config = dict(
    head_dim=128,
    d_mlp=1024,
    norm_place='pre',
    init='uniform',
    init_std_up=0.0475,
    init_std_down=0.0,
    lr=0.00711,
    lr_head=0.00617,
    decay_shape='linear',
    dataset='wikipedia_en',
)
MLP neurons of a small language model. Each row is named by its layer, matrix (down: output weights) and neuron, and shows model dimensions 48-239. Each number is 500 + 40 x the weight over its row's rms, rounded and kept within 0 to 999. Numbers have three digits each.
After each neuron's rows, "raises" lists the tokens whose logits its output raises most directly, leaving later layers aside.

L12.down427:453501421477521493470525472446501526438398429488525545464491580467503510539510542502556468515443528530493503498478546455532533578499451527487536369505399557552466453480518479524530500590512489523529481448478465463504479539435529478470505531483466521468508502506469550458512544509536522476468515460561532447559509427407446504521508488547521532470542483526482463534549417515514535541401500415479535495511555535482574526512482504509496454470533555466519398469540503520488457495493490505486464492515598465549526454494477489515582519507550553490460446505571463518435537544470478499
raises: " remained", " died", " continued", " had", " survived"

L12.down851:481522453414524503476480483449455469456442521579494510529472554498481582529488508498509464482524472467501514483478508470482545541508457487456498425550457543554488487462484427495514504538542507481468603480507449423622523556454538479410488498506513470540504472485473482456512583514514491497498496469522561487543498384423491465495524574531489563508530494530511489514559528523462441495434516467421499509520493518517534487449688527509440429518524466435513399532505505522455473562526436464513453462554473499515529471483439472494545532471557490517469531540515504476444506496460542486
raises: " was", " could", " would", " remained", " became"

L8.down375:426397551509522479525557522543527486538457479531513472430481482559515474461494518456462485502501554474454546557483498507437517541479525494482499477502489425463509477570526492468536529462593466478511483507491430492534485404474571498521526563541530416426471470463508479563519532517521568517518545489459538481517470504520563555496479544472541457561513603473491594494564509532514552474524501520447541491472504475503516518433342515443463512481506458501518488501559457506443503431525486472429548505499511552571468480457470445488550536535470497430473504501551465425409435465507424449
raises: " others", " other", " many", " management", " all"

L9.down508:527516478480498517426402497469535509523480476427584616539484500465540548476523461617508531520455492453541480414556478469486516524491476476510484548475440539527481423441548541478500442499560495585524523504553486483555472497466499473503501464478461531517529520505450533463497475480486495474419495555478532527504504450423452545469588495495508567581555491549539465454491447505567487470496423531476417548522548478438503546487445481430595444513552522548513525503518479521455460534474525535575486509520477526504563514546461488542491571492546464469441516534550510565480449485533487461
raises: " ====", " ==", " ===", " would", " should"

L11.down758:460480472496531488552474438537439543495483522520457514552429461591531510483526503524420545502559550451519481546451518547507496459473510504524485546499495506601563509480514467474467480520495495492486486499518514585506460467472493457498545500482506499485522540444466503532542452548561476439492480488462557475412525505471507530497518548397559495433539477519572420641489486569497454520509525491437519553548480511502523526516545474496505618470506507495506520497503510472424516547459557515553512499497518541427524523458488565476488467469527492493554465489493545501484509466480462449
raises: "s", "es", "sley", "se", "ties"

L12.down676:498472505503437532559575476449447451480504577469513495498503444519537542522498487502454566447598545469512517520480495538514537497494541473473454460444375502517497555451502435517485493541481523528450477513502497529537496418454456487544455431530443505523549502548461511434487532547482512474458533503536529472434516492463558465490495521495479586558487487457461483539567519518504497549463508463458553486595515552436544488459454552555510562425484514477489397532409548498505532580468461481498447490555422577531527535447463521530413460537490472510535449490489493510414536480556446467
raises: "s", "des", "es", "ll", "ets"

L12.down434:440530535502427531613493543473518531500503537469490504453487524478482474484557489485465475554482510468504506454497495518453500513553487529439537486525461510481472483517515584523425462460567537531439443504500529505458564414494543511487504482525509583526466528524557550522483477503494478502602510517471496537514569556560526518544458569543547461531475494516505530551503454474499484573506507529535430511499455455500520464527559408434530544507421444536536463543547533433458476489495580525507523446548554515447445533426562495444483449477543469482490523522465417384527554519540548580
raises: " the", " its", " their", " an", " a"

L11.down955:558457558500610516518462482492534497462470460560506453499451445496502459399503503496470529423536464490476516520486516442506526593482460505478542550550501450532507485559474489481499540471546553483503450491525537493468530510473506593574468523519485500478471500609473581543481472563520512574525569449485532442498476522506451533483462569589545412563419468546517537501556451494509490435527510471522464471555470531522565448545536473467464498481502525488479514506441513468452485448452488479490507519461508530499584535429441547544544510497519556497514489502489451485457471547481483559
raises: " they", " there", " it", " she", " we"

L11.down950:509514561539544521461490450567472484508463487485534514506511583491485520509430456505414448467552566551554513474524538567548577490450490522470571541494486540477498510453549464497530522492474553493465504531503528486513485493462513499449525514484492496466579552505514453435471569570549459521510525488546501602454447515458493580485452549490488447491475504528551479533548465518493464578438564537531496429470508476469436479536519474531512458500447532442535585440499472472520498528496547533457500513497517424449435451447613430488575513462537494499475513447477589556518513484520546480
raises: " left", " right", " side", " bottom", " top"

L9.down409:487443471494482482535450442520516498492472438571526473525475492486500440528496516522485413497464541453400448491473526509479531446494571501492547527450489448526537465532499530419488497535454427494571540490471495475463508547443532459566528491498514448438537497515429514548468551530465445514469523533541481497462589535499515529517527481468504561523529476523495474432452511551484521423505527499501624355515525550517486522460466471436500472437444551522577534555495494517518437509454522517546519557530495471493514476474523525566457441532559534513462580449516506545514520550483548531
raises: " India", " Japan", " Australia", " Israel", " Pakistan"

L5.down947:579496477505455473522454479548518485484496471481555533513412511474487494528429441514459481527508503536498570568525522589490468446512472442495477561516451429516507553494511551454436540488475494493513487494506543466591488469540476470518447554452506483548474505502482468505501583564479516451485509469505440459493513499478482473510478479461630411491497543532473498494465469421478390529523493509462452483483469448482499517560506504538521508564439524537487544521496544507514493528511546461472475492549469503541550559458466578469505547532490489565528582471509482617534485502512476505
raises: "s", "ic", "ary", "si", "ize"

L12.down886:509483491503427518574524482443542433483470535553476465556481459470503563480496446523453561462519529446472488513514531580546505555549461492456527520527482544488539478457471508473536443514506500509553479550465515547533462500513461445553488468500476505522527573485514414464476501516544494471447431472523523530497519556499518468527509491526571549528604421467530517576473536515507501386548525431478569513481487580427427506508532445577537510489440545529492477455459443444527492539529485495537497490497480569531582472390475518488390477526517527426556479469514577473503494449541524423
raises: "s", "ia", "ic", "ability", "ical"

L2.down430:493475513505512497542491502568497496519420462449504492489503507508556552521517516540532531511474489446527542564500485471443540510515481505530511494483519497469512500505497453464531526551544429488600550487490505514477535454486468509451500488485545484461497512482495470421505476480488493466539452430495512574479415584437512481474562464493461495520454505451489517562512493520365419495501468571492484363525499447553456500467248477477515494450553468505465490499512586493488523525524504517513468487488548543435490531451503488532551511469478493529454471438514557491430498477481526469
raises: "\").", "\")", "\",", " ====", "\"."

L12.down918:434471490494429457519544425454497457544470500479487463522530512491504522509472501448460442473464480457563494463513561533488472544551473505446574512548476485501415488477475540535479519457529445511628529464519486532539439610448528473448501485549511519442545535470529506455586514461464493537472439505437505520517444513431472521503481467526525479533481492612550490501536556495507464537503538518488515458471484453466407563474369444448568472498542444460551541541489511492530518560484482491514493456521471444525457537426420529477468546486534532547495522513538556484466501526517527423
raises: " ==", " was", " has", " ===", " is"

L8.down300:542505495525529462563535490503557463462410520460498500427447515557565572499536532517477531500514531490538441586447489533499442468541452479562525472543567442538503510522458396511469544517464455597482524479525427535532497470456475460526560518513443458517537477408523524534514468536469545501468490465483544485527487563465523493517516488477484423479490488471517533526472547505497557562368551444522474532520477531579544540549505502472459552510519545507482474492523457439496567476566483510488498502476504454524451429418471496540556481532504517443552584516560542525483476465449488500
raises: "|", "|---|---|---|", "|---|---|", "|---|", "\n"

L12.down389:532538492521529529524527528517484522539483552492468525539531489528578572499550509466550494458464554418530458557540482469512568501483432516553486501522486529501570515494530458495477500483520445537439509522477494503405528500474490456516460486446487541527509504493558465500528522495498496521491460467524477537460476525520409447529528456495505518454453497552460552495517532451424474456428506560487500510428461442468451480561606531473480526534549511441459487522478467518532533505535511505534510495472462530480464458464616490491687521452546544478483506532454502484472486491474592501
raises: ":59", ":45", " 5:00", " 3:56", ":"

L8.down419:478499532520493506536450556463463492490501451435554485504475558515493481508468515497441517459502450519524508467465501564497497511538534500526578527458495466498540524538461477457526537557416508457520545459460506535499468460488504576505464558460497485485446417489509470560532519471435516503511462549434487554542508520486414442423416482456540502542522547484517509455474570426487529499602471494499524494406537584497410557452539538460540531560469474445516519466513523564530525461469480465528491453515493476462512522503512526602440523543476471564574509540526412567562463523486440486
raises: "s", " and", ".", ",", " ("

L11.down913:437415514522449517478484503460513510500496482491574511520576518500496513477544495431420513384493492471588463578505467495539505497460507519577479543452472503491494485510520537544465443489503475488487606521483499493511525501521528471513521486449551529451515500520509556439485536525485561508540510505518511485489562532491476484537487486596464520536519482455515476515529525440520443496522469483521516416459482462485521476546511459476496412559489465504505554495511531520446494508485488448565511433533483528520467507585488480484433528495501490461444536479529592560539496496498528481
raises: "ular", "rd", "ting", "tic", "t"

L11.down716:543500529497453541564508526551399530473533518499500482408497488498550460462505534478521481545534527474471496460583498444497504514552505475570565532498407499483536464482469477521474469471478586540519506512453552524545504518584491486440519442508514513422491440497537509457532472389467484520543546514468483562488499497482487553499477451553535527588479488439534516471463483530501458479504610450505527512463488453521517501562528504534497466497537463605500482565472496521461533503513530504459481470521567418512507461470515432479457458502513459485567472486528556446510487496428540588
raises: "'", "’", "---|---|---|---|", "the", " capital"

L11.down215:538497520515565503592438511521475511470545535510488461477549474485532508494521487451491502594532490510454511500444482480448469482519447532545428493411475451517529481546484500486542490499500513570482497550476557523524442559525587457505483495559484518538524449468490450487499552501542495464511540442523522509501402531525512460454437436510475430487512538376525533395501526441491533550500626488509464531494465489483505498514565458407509532506502492489491436536450516553431451563537515521555403589488528570533529511483505503552462506511476526459469534555568497396445480537438530428
raises: " of", " Of", "iel", "sq", "ello"

L7.down117:582516492480550461496544495466499543470584432520616509500459457462505527497438511476493483578467499440486546485539460544500414462542478482470490518497523554465521545541501501564468501594427516515467594525461514425503497536490416472531495429474494512469402554496567489467468445541542415476438479478497495472469540568480531468480512558472489471534531489449451502491482507470477455490519504558472550529526537516534487524482548467540420559480463465464528521533534471546579502527476456477491467475561444514493526483446442501505492513504485510495443581493530525494440455511550536533
raises: "um", "o", "us", "meter", "e"

L6.down801:526494508433494512469499486518571448504463516443524451453438455534492526443492497448474481556503527449468449425522503560498479472460505559424557505456519573500508456528560499442438435534504509420537492470467448531474508527478438552557490483539401539519430468453495516544472432535526504524475534444467504473531484535592471530497593438511474557518470517508521541478501481468528484509511510507564485489495511533595510477556497522525495540523480542501470541510484468466538463513501546497557450519551413449494543526437586455449459465442391502565540482510494503486438527473564575467
raises: " than", "est", " option", " example", "mal"

L9.down642:475483478455468519494479516540463523529447557452551503553448584454499569504433530491452492493549501418531543491515487524429595479453477477498487517444411582502580493565514442499520498538579545574580543446470434510490430520476536524459484524475497491428485575446487546448494502468496566519484522457473551499510483410475472476515566555493475502528588510501532538475515521502499453528407477501443530493454543504468499517480544513397530506506473441526515521497558529494506529553492453533506475507478434455558448501522466476436537529494485463528475514592498516522515475493482472476
raises: " was", " could", " has", " would", " had"

L9.down455:498440442533517509407547425534434520494489488572479515594517502493479503552509492507493460489505527464535533508480501454542459461485536523567528547433601505531464499514514515536514482505495574465519460492525421482551502502488420520474432501506453402424523515462429476573515573437528534496447543441481521512416520489452518576512348455460546510472514463488498462503463558502428528463478460597527457485507503479510506503479501518593474503568545561495486560518525549561532449530530501455466496568513501503467482468497471496467577523472527561567523509434480576542530549477532472458
raises: "arian", "table", "ario", "aria", "ative"

L12.down959:519489493483443505522479497495521486512503502535550497535542429522499510521520503531549462566508510411553465550508568534512507523487506539508479488440457576509568475575549444513481486560491459490436474482464449553499471524496413518511526478501502488528516475533571518505550515525490513524454529427515529563492483404523471496577456436520576493414450477516475501516580508489460543509527467545543453548554577465540524521461548553466536504467468520529596475508535537498517539508389472486515468442526509430424531457523448487505526425473579484495550479414483490502492426446522521524
raises: "ensive", "ically", "operative", "ulation", "fect"

L12.down65:463505522465507508522437507494470519482510498450505514436505448535580433461515552486433492480556485477455543478519457578422487458508496466502474466485533455493477564566502601556452593474468486558548525468489510584500554494449519493479544469500496484512532464516499560441557510502462530495583515575453558502527521513537563457511529498509475509426475552443523446448535477575470438469489520550493581508464484485409532541400369497553548509543505474487510497519495527485472495429521521511587531524483501514462596480508529465517571508472541443483485534483546597545488481526488511425
raises: "ler", "li", "ly", "lin", "lio"

L5.down124:547454484493540492444565501447580470482581514534481547479533505527530500550499477488549462498457553473457498404490485491551498436526554544512545441505490587455553409470501520476525520552482536467453469518543436394445499427577448503547469472435534496456509471483401493549504556488417522483453471481494452478426516536472463509441489502489517577528501476500497443492493528436488500537497509512528486485473455456457505504494487459492462474563458509471604486508489512481509506511478523387480510571493465559530458429413468471483544479416540488485456531501514542513479530521527479543
raises: "arian", "ario", "ative", "cial", "ate"

L12.down346:499552558523522500524482531524538543513539544550473501511479438495583483505430480512483488532460583495531549525485472476518448507461469430498517501462461569461557513466467489506523499469533530479502496457494511501528443474470522546509431472572504547506482450445533551501498555486569522451519536503559412538455426514498505490525517467555494451503486466500390538420558481495452515476533519535497536487604485455518529596492505479440489557486466522431461492496442521521579524470395525542515439489437527488485474514499480490476591532494500579451478542502515468451496491538422504541
raises: " of", " Of", "meter", "rine", " capacity"

L7.down299:518579551552487451518448546489552424498533442462497480434531481490586479558525542465501510467569500418451484511497510485521531439541448475534404464464431513481450481521481517490477536506570516542503457549569509525515478492548462502507479448461507502433500548547441492543492491534495497488475512625523450565468524447502489460465474474442452567555556515482498529430474545548514458492467508548537525516556466492543493491500564497538519461511527532493550484523481463556503533491482502485554563464480496439575440516406444527523482425496431458458527443570469493575521482450472459490
raises: ":", "»", "):", "\".", "\""

L11.down149:503530536533454422497507574504466490483505433479507449459481465545544572468517510437504595558533573476490535470432431503529511474455526483551505448540502555507495384499473494499499468476493495532499448532497537560502492501470510482505502477533504517557488486448529489442443527526470501503522509542481496418541554477484519521511468516474499475597587525467434542442453475516535554440509541458489501481467533493429525470552507486523475525498463419480473485520510499476531430497451556513521624476529568500523529420457541509544624537480513497515559509527567475421425546487497519506
raises: " a", " an", " its", " their", " the"

L9.down296:481589559511496480576484489512479433533434515519507540470516494571541556528462551482452511506519583552464544454490455572507532569491486472526488470486508519522513515504493480551525549462475423490531525532501574522492527506502494490447479437499464405511504498519473432457462406503479541460548484509445508612608507501538437521493441505460550497442479541463507480499516445459471496514506544506509454569540485423509449496480553475509458459450516463591496456479499523451432544500511495563520460475486495492425501505503529542588528427537473489482501517529445554561504516532483504507
raises: "\")", "\").", "\";", "sson", "):"

L2.down369:480525505405461480498496524492493548468568520496447497485550473441502407515522489481445470549426493501518491464508556524531505508454484461469490518484490507530540524526527534499469565508529519515464523462473469506522514451428502485449445565499560465545499492486553543427632432435514440485476523474502483482522517457493452415503507523525541501496479529443512503603473505439527493505470478511505476521556486524500561426531416455495443551500490476527517506538531528530490502439497509550497556490488510562451464555546575473499459492444533532534428533522552517426547534481553531512
raises: " their", " the", " its", " how", " what"

L11.down98:466494492505491513487485494498511559510523570563519461382521499510540492491460475594495447480421473539533528516529510563553522491509589471515537540478503520514502578446508486554446514436428444495447487503469565557519496513518488566532442508452481529519597514539484539399500461533477387451512512524472557539429510514488458503482469467448385562486495504523478477506416475518485467461532538495472467445508488517505483512566474519430552437470516503505524532471502548546535496524510489456425519515478498375518530510466548486522552487510487434544495471522544503526457480460528481541
raises: " right", " center", " left", " bottom", " Gallery"

L12.down206:496444502448554494414569471500517491451504506527476483421510474520548471502539458581457516516490525494447448487512504464518469478448463484562508477554534501490454447517478551442471478425547509529479490499507569488437520426503497457554548430497534542544485472475558461487537531508519509535490481473561535443472490499570470563491534534503417520546471491502493584471474544559521487488529521561514508487452456443424552450542514433520487520522504534552508557527467525449495458425404560548525529486455509467418442575490544486535438537566481522540474537513550466483474506514575616567
raises: " its", " their", " down", " up", " away"

L8.down213:496546458510501507435480451539476445420482496482462484477552500564504557501507473412485473472564481466496510554536449515534495560498496507494532449489498511564499473491514488534611547506588491564499512468481535353524464512521493535493495491512479449420460518518498478509474451435601494490520476455487557554550524532482538467498508491548506520513490548544538515545540538458526451515507494503421427516539518462473468398502449435527428480524544402468546552462461571515443516484479490470535451510490501602444409503485523486596521412551482416495465562453426499490516541466479567468
raises: "\")", "\").", "\",", " died", "),"

L12.down603:524445466511478513491513561526425380503495531535514552499546429504521465441500516472498519509488549500482485525512527508510477483557520408505472567514472498521520457435569498432450510532499541461552471535480503467536467570444488441515484447513490504415522526517553557483482512413497502476578512501482483521460443491545542535470530508542456512501580459527477458555414392483504535546484524554470480467526526476496492490506384494530542464454524503493483532515488487486461554498490586508526543480544528514579507555500464505470573494444514440479509607497466523480561520453491527570
raises: "'", "’", " Union", " Championship", " Convention"

L6.down35:479471412417586532508562558521506519448476503536427500543458525508515495466506531467506529488496471540513522478498522441571499532513489462498520545496423498492505461476513524505450525541549582437491518480565527469474505570432480593490454456515449497543448427572561485524530497514517528453539443427555536483468510492416492518519495419522466462522467525520541474520483447530514507528469495499521482508527522409461461438429599455540481523519504550555523486438475525522492477565504461539437532460444567455473447489461475509520527510561560395522501494453517508529511543478438474506
raises: "ment", "eration", "ments", "pt", "er"

L12.down777:529550499576527500513490545520518534436485511510542478533503499512443403571492530469500506469445576522478522544477495418509434505522529481497499497503584534471531483500501511537533474562462468535573468473475520471492551500461484509485433554413465532470491477433504561468488518506401531537495447473421436544442487571473544505522527443502534455521443435519431523502505548438505499513502458492513534490449589489484492597559390533494470523496484477519526527450443508479466535453458470443487472532447494542510511493568510557497414522450499573522482551516469477441448513518490471518
raises: " (", " (\"", " (5", " (7", " (6"

L2.down74:545438519513393499527557454539480501491468537500555467554513533535463513509462522474503510530575545492491444533570582513455478541510499508517483486472498509495491500493424475456491519431530480483498449498516504443473474489466466490516568514456420462480503493509529508512475502526517544532428531468512482522574489468422512469531564538436534459560522564452511516451475470467496477554516564470505511563465493456551490538499471486477454451481470537435587473448522549496486529554461515546571534373474475515486523490554545466512521511501530454574508507563488483504571453523446533408
raises: "bar", "man", "s", "-", "):"

L8.down515:462594563470482500505506534571580467452507577466473516446493489449598484514463421486574497442477535487511417482541530464482474445520516502516545576504472460484479440493495518475476516475551432500481484461522498542446552522507361450545507459442509471441543497540485528562470506489516471507432531525525459531508572601513518481497498554428496555491519518487540574464531495468618542500484509517545512501519516454448501461568535473502516464532484493435461476529490468523467470539490544482580553502454469439528452517481498525431560463460587482509536454487511518484564446462489524495
raises: ":", ":59", "ify", ":45", "):"

L9.down940:515456453439444492550474446513455532449467523475484495489532573442539590512476478512501491473515541463528486444554438526467458525449466521488527513474431481497515422533468434472562531509514504528464520450494494452480557529472566536432524473506554471458546543498516545500533544498465536513547499557527545535619491450527463552500473537521509430593448462529507482439495522551479400526497498498478499463492487571536493492480445474473540460525477468462543414527526483464499440515483443442472489481579463464516476467541399504520597524388490509528532543572505461538415502530465472484
raises: " was", " has", " is", " continues", " becomes"

L12.down272:511537527451517483531489444508533463565505482532482577542473581458409468489414452528499503466449547504498446501573457563450532492523464419540475507445550507492533530488482504475460545425483477464483485459487533439659549496495445450561511518557462509530479473537525567497464487433538484523502555582480597506549520551515473517521477453524489460517492496488442468532537575463539511501477523560486485493483543544529480468528532491496437435501499519494483481557478480500473495434472489458512403492451564531550504485528460530525518458522464442513483543460546544536465509424512586506
raises: "]", "),", "′", "'", "\")"

L8.down778:538547471533505457497538519545440550539517561504474492459535508466589545466482448516502471537550560506500514478541534553598502435454475467490447528451381450535513494515474412473554539475518500417440518494507584465561505494494469515500499558457492442519487466458530525454490533501535474481582530473560471519426435453493531500464511488551515533496533490487505474500523452436468490462519554500559504475492431478506456579406514501524482503465495531492487469545425556535503422558542514529537463480473446453530556490501473475510549473566524549465523512601559497440535472448506570474
raises: " of", " Of", "rill", "illa", "ical"

L12.down932:461536539493536423441413539493463483499465457571475502503512530559521480448518468513535466488480445561450531523518450467480436527473521533495488457512531516525488476531480504498510495593510454457477487515499491468508567526468501482535516544548465497531412505449489447501563512516434531489500556525477559429540532469439518543543543521463466440536427486533524532595477517480451458557534597481554546527472487478512481448557596526469426497529481511536518567515510450505501556444467471558550487534510554454570502489538474485519466480487547472608462520513433493537435548436510512471
raises: ",", " however", " alone", " but", " and"

L5.down15:488571501462475411471490500458526448511510458514486494578498428525522516608519432506544460499498534523572487483476451517492528493489456452502465468461452533449570484442507512501482518557582498459512502541437530479519478487545508477546532509523477478454525546535469513578455565499376463538462506517469467514366555537501484470528491460511475524440523458464525450556471495455479449551479398479523522515482530490510480511464526508489532517448472514506501494466477513500528540477551526449522455542512530559464617495521486441461547508419435463469480517492472485545518558560523508596
raises: "os", "ical", "ically", " speakers", "ous"

L7.down137:525464619508545510501504493490481492441488509483390450540458548510483520437526471508501593382533490496418489507502527543480380534487556478498512541512486495468434469443528435508483512475529501431528482503576506481536542500477473437494506542457480552485518477502522502421514554521560571505469535411517530506589453518513401511488507513486481527541510480481485434553499468535547486450525474528541501549495613432489430501453431580503534556476515550497557505510534551537516536527503564502504501455472549481511510487470450524469460545536513511471504540522510500452464470448479445445
raises: "ing", "ability", "s", "able", " role"

L7.down579:492483538513482424485456543550485526482469567553470462470469495552521493564438503540391500433489410485525484488457497504506503483485555453497516514468468491430527445447532473472503594517487476536442514498445514513472458513497534507529501518482573460535578527471509509562536502575421540485447468529534459496535506557505478437559418586509470489570537436486564546438472569463412509446539447482537555447442493535569487557557495497413485460485504484485555532523512491531468574473526531519492497536485453509531433458487534477497491549433545471516463531517471489558582498536432492486
raises: ".", " today", " following", " on", ","

L12.down630:452486463480498505555474566483484526530438554420487546554473506557546480468493500531524435549506470523517476506521559531481517548512508501462499450505501470508531488502495424514499520511539520460547515484492492466483517492548554507506516449539450495479546553495499538544532478527553514492535462516466506527500539526562478498540469493474465459498469475537489519498511528505511480481476570469518605439489519491537466523509271438522471520543517550505490497476490472484524508484519519534545535513542486490471437522474656477550641480504443478522521482493494542515527448550476457522
raises: " New", " n", " N", " ", " –"

L12.down889:468514532474547509511565508498524543483513546582463525483541498503431468518449509483487481437505572540440526524476532509582518538439390457507466442511516551520540490530525473473492524519541493495560506452440537582550505534583461475530505453506476449406468453518491533436449492497536532486488472440528508463497464462535454532508499451436508533561548540508463440466495488474522477556499486502458553466499528491505489467517361442557463465484471517454469436532545498597518479456499512503504491472556482456516494527509474501478573491439489488473517458439476514492454551547516529445
raises: "\").", "\")", ").", ")", "),"

L8.down238:485487517504529432487460495504538507551473411472517485538515496489454538529484494584512494498476523525504519497511403489500509578475483533495444512526480519538577556536506512507458437485467504456485525552464501532500496543478425534520510433558488499490430554443542520569558501442549517538433488523498559504520505582546481561522526512438459583494496469536479569486478517438523498422548426468584541422511583482527497548554575515556539473524536515494540489476540527449513500412539430496554439480468536494588574526532482474482475522463484467514568445521502578488458526535480543415
raises: " and", " &", " to", " or", ","

L8.down848:470519518569502452516465537526500458508568489563423472500513530427520522453472498409546442499385500519522597513565476516576515468506490554511472491516478497451538583487488461477482569498446514562469519565436481484576536544534511474466567487489508467522418578412462430512497513570527481536498579499536398456472569491475514459491503481558441526547510545477480501462508447499570559470503494475421466555474471510434522437489511518542438541492460423461512524518448501480546490523475480484467525503553456484437589537558502488540483524448505514494498543524515477482501479501483417404
raises: "a", "oto", "o", "um", "as"

L11.down999:567506550507522548492528474500499502489454491410472463465488464550537547500496460463456442498491434494492516449450568456379586473412477512453569472569480509536544554531526466549546524477493548497531513475511427541568556528428475588494503529578563439498499502484456514549439503567476543514584509471572505502525495515502435559495515503500486486585481494563518570512452464483554486478492547474502532525539464537594466468524466486514438475491546555508484488549515537449493509553484578534490519492478502525532454470422481497557571544504500535515488486454428474509519398533474481484
raises: " these", " it", " you", " they", " there"

L8.down137:485496438417542472486465443470512526472462506520540514514476548515459554563483474477540461529487467471558483488500527430475553555467444486429562469532431532553473447471500468559552469559564521490461483488471451445558483550432458472461535532486514533498487456531486465444547603495508514455490504518539496492524501461375491493536552532539493647512511495604487515471550448572464454537449492464441509551526490473547585495458519512448530456563566486429506426530459550514461489565484445486531523506528454486515537487518426510483565570487563515534496509518502495459457475487487537511
raises: " consists", " was", " has", " continues", " could"

L7.down444:467442466540497460571542487467527526412527482543482498504551534464563510523597510506529531512504518495506542446523552433554429510487478503557493569507498462572531486460495545476481460515576548567494492507533411464474496568484472551478506532554554550581457457494448486441536509430472457509524492506458538529483507501531517491539428551515522493474511392590493474527476449529501485553507467484566478544511581458463466455455465528518534524553502454487500524492544425454539453483479493518475513523499543487450465470516589471479481532478399508497528558420510579504523514444456514529
raises: "ments", "ability", "ment", "able", "ably"

L12.down894:532537525455477458459545479499542470487490504555488499488512496454495498513496505496566479516550495514432470501500477543481554456554508471549497522506431483499465456510476505477538631518540548544469470521532537499484492489426418506549526539482488492482481497500497483483469508485534518472482498501529502462523488512533462507526414466463535559557469530511488499527488514495506550542475581321463451475526513545497538482487465475522526472439502500518516496462523735509526491486529503456453500514486544462485524449447483453467687495587478497551498518474482543489533485484481494477
raises: "\n", "1.", "-", "Sources", "One"

L11.down843:488575602459464535418438507484511546528442373469559532537563458547592467461547460435463489434479555554448472461483533493482474506493534570498534477538534513447501466443489477523488433457471503497555433474490454492506489494467587485453529458577550580541438499434554447493546499516550486514493501558539477484501546454562440545514465506593442531548490485459512578475494500496496514466496458467436404555526514479449510501516534424469491537502520429481518449496477593497508479417503556471513517430467475493487499533538512499455578488503480535519484422515502474475428519535505549555
raises: " a", " an", " another", " Inc", " someone"

L11.down549:425489518464480541475558504454520448507533485473542484540573510458498543530422511428486488515487502507493527520476479434545529492394505555455536568501543463459520479446524451488478515463540515490553443487467532523485473567469592560475512512493458495520474472450565469561487519449441567624414437494482509473425529510564480451436469523443546517560529529544491521548530558498481552508458459548454418481522520448508512460502388497495458560477529518427569467464521524535547485527507503420484498513541455474498459528477461497483597549502424538517486496470478517541464544503531474516
raises: " other", " others", " contrary", "nce", " another"

L11.down909:472571522513526513547564553494512477475482494484549410480459554531490540563459561571384459550450531486522563546529514490413471522535519529502521525522525500482541493496425500480444452560473498478537482510499523500555522484577532566491422411497488474545546513478465439501492524521522534530480492460468509494472529496531569535499472509468511507433511450506557545562438508475457578507464492466538527478419498505464450513514443489553424462480509412473520538460502447526513554507513408415447444477488477485508558508535514504416593587479485484456480507478592526483478542508497506489
raises: " (5", " (6", " (7", " (10", " (8"

L2.down560:553538491548485553538499489519505460557514504525426562441491468524481453556473470444506496534516409428470529520543460607535483534547515442480438528450512476532455494544434490510472591488493527451433474505409529474511472428495542424509474500521478412525519563477457461518569472520528408524531490517503478482509502558509551487449475460449496487529431504487549489511470460570477550539457547498439482503479501609501539563513507488485453529445549451511459522434461530474479539457483485556565574514526564534498465549500525471522493449595538462516566543508515485530516520491448453498
raises: "\n", "---|---|---|---|", " Goals", "1.", "3."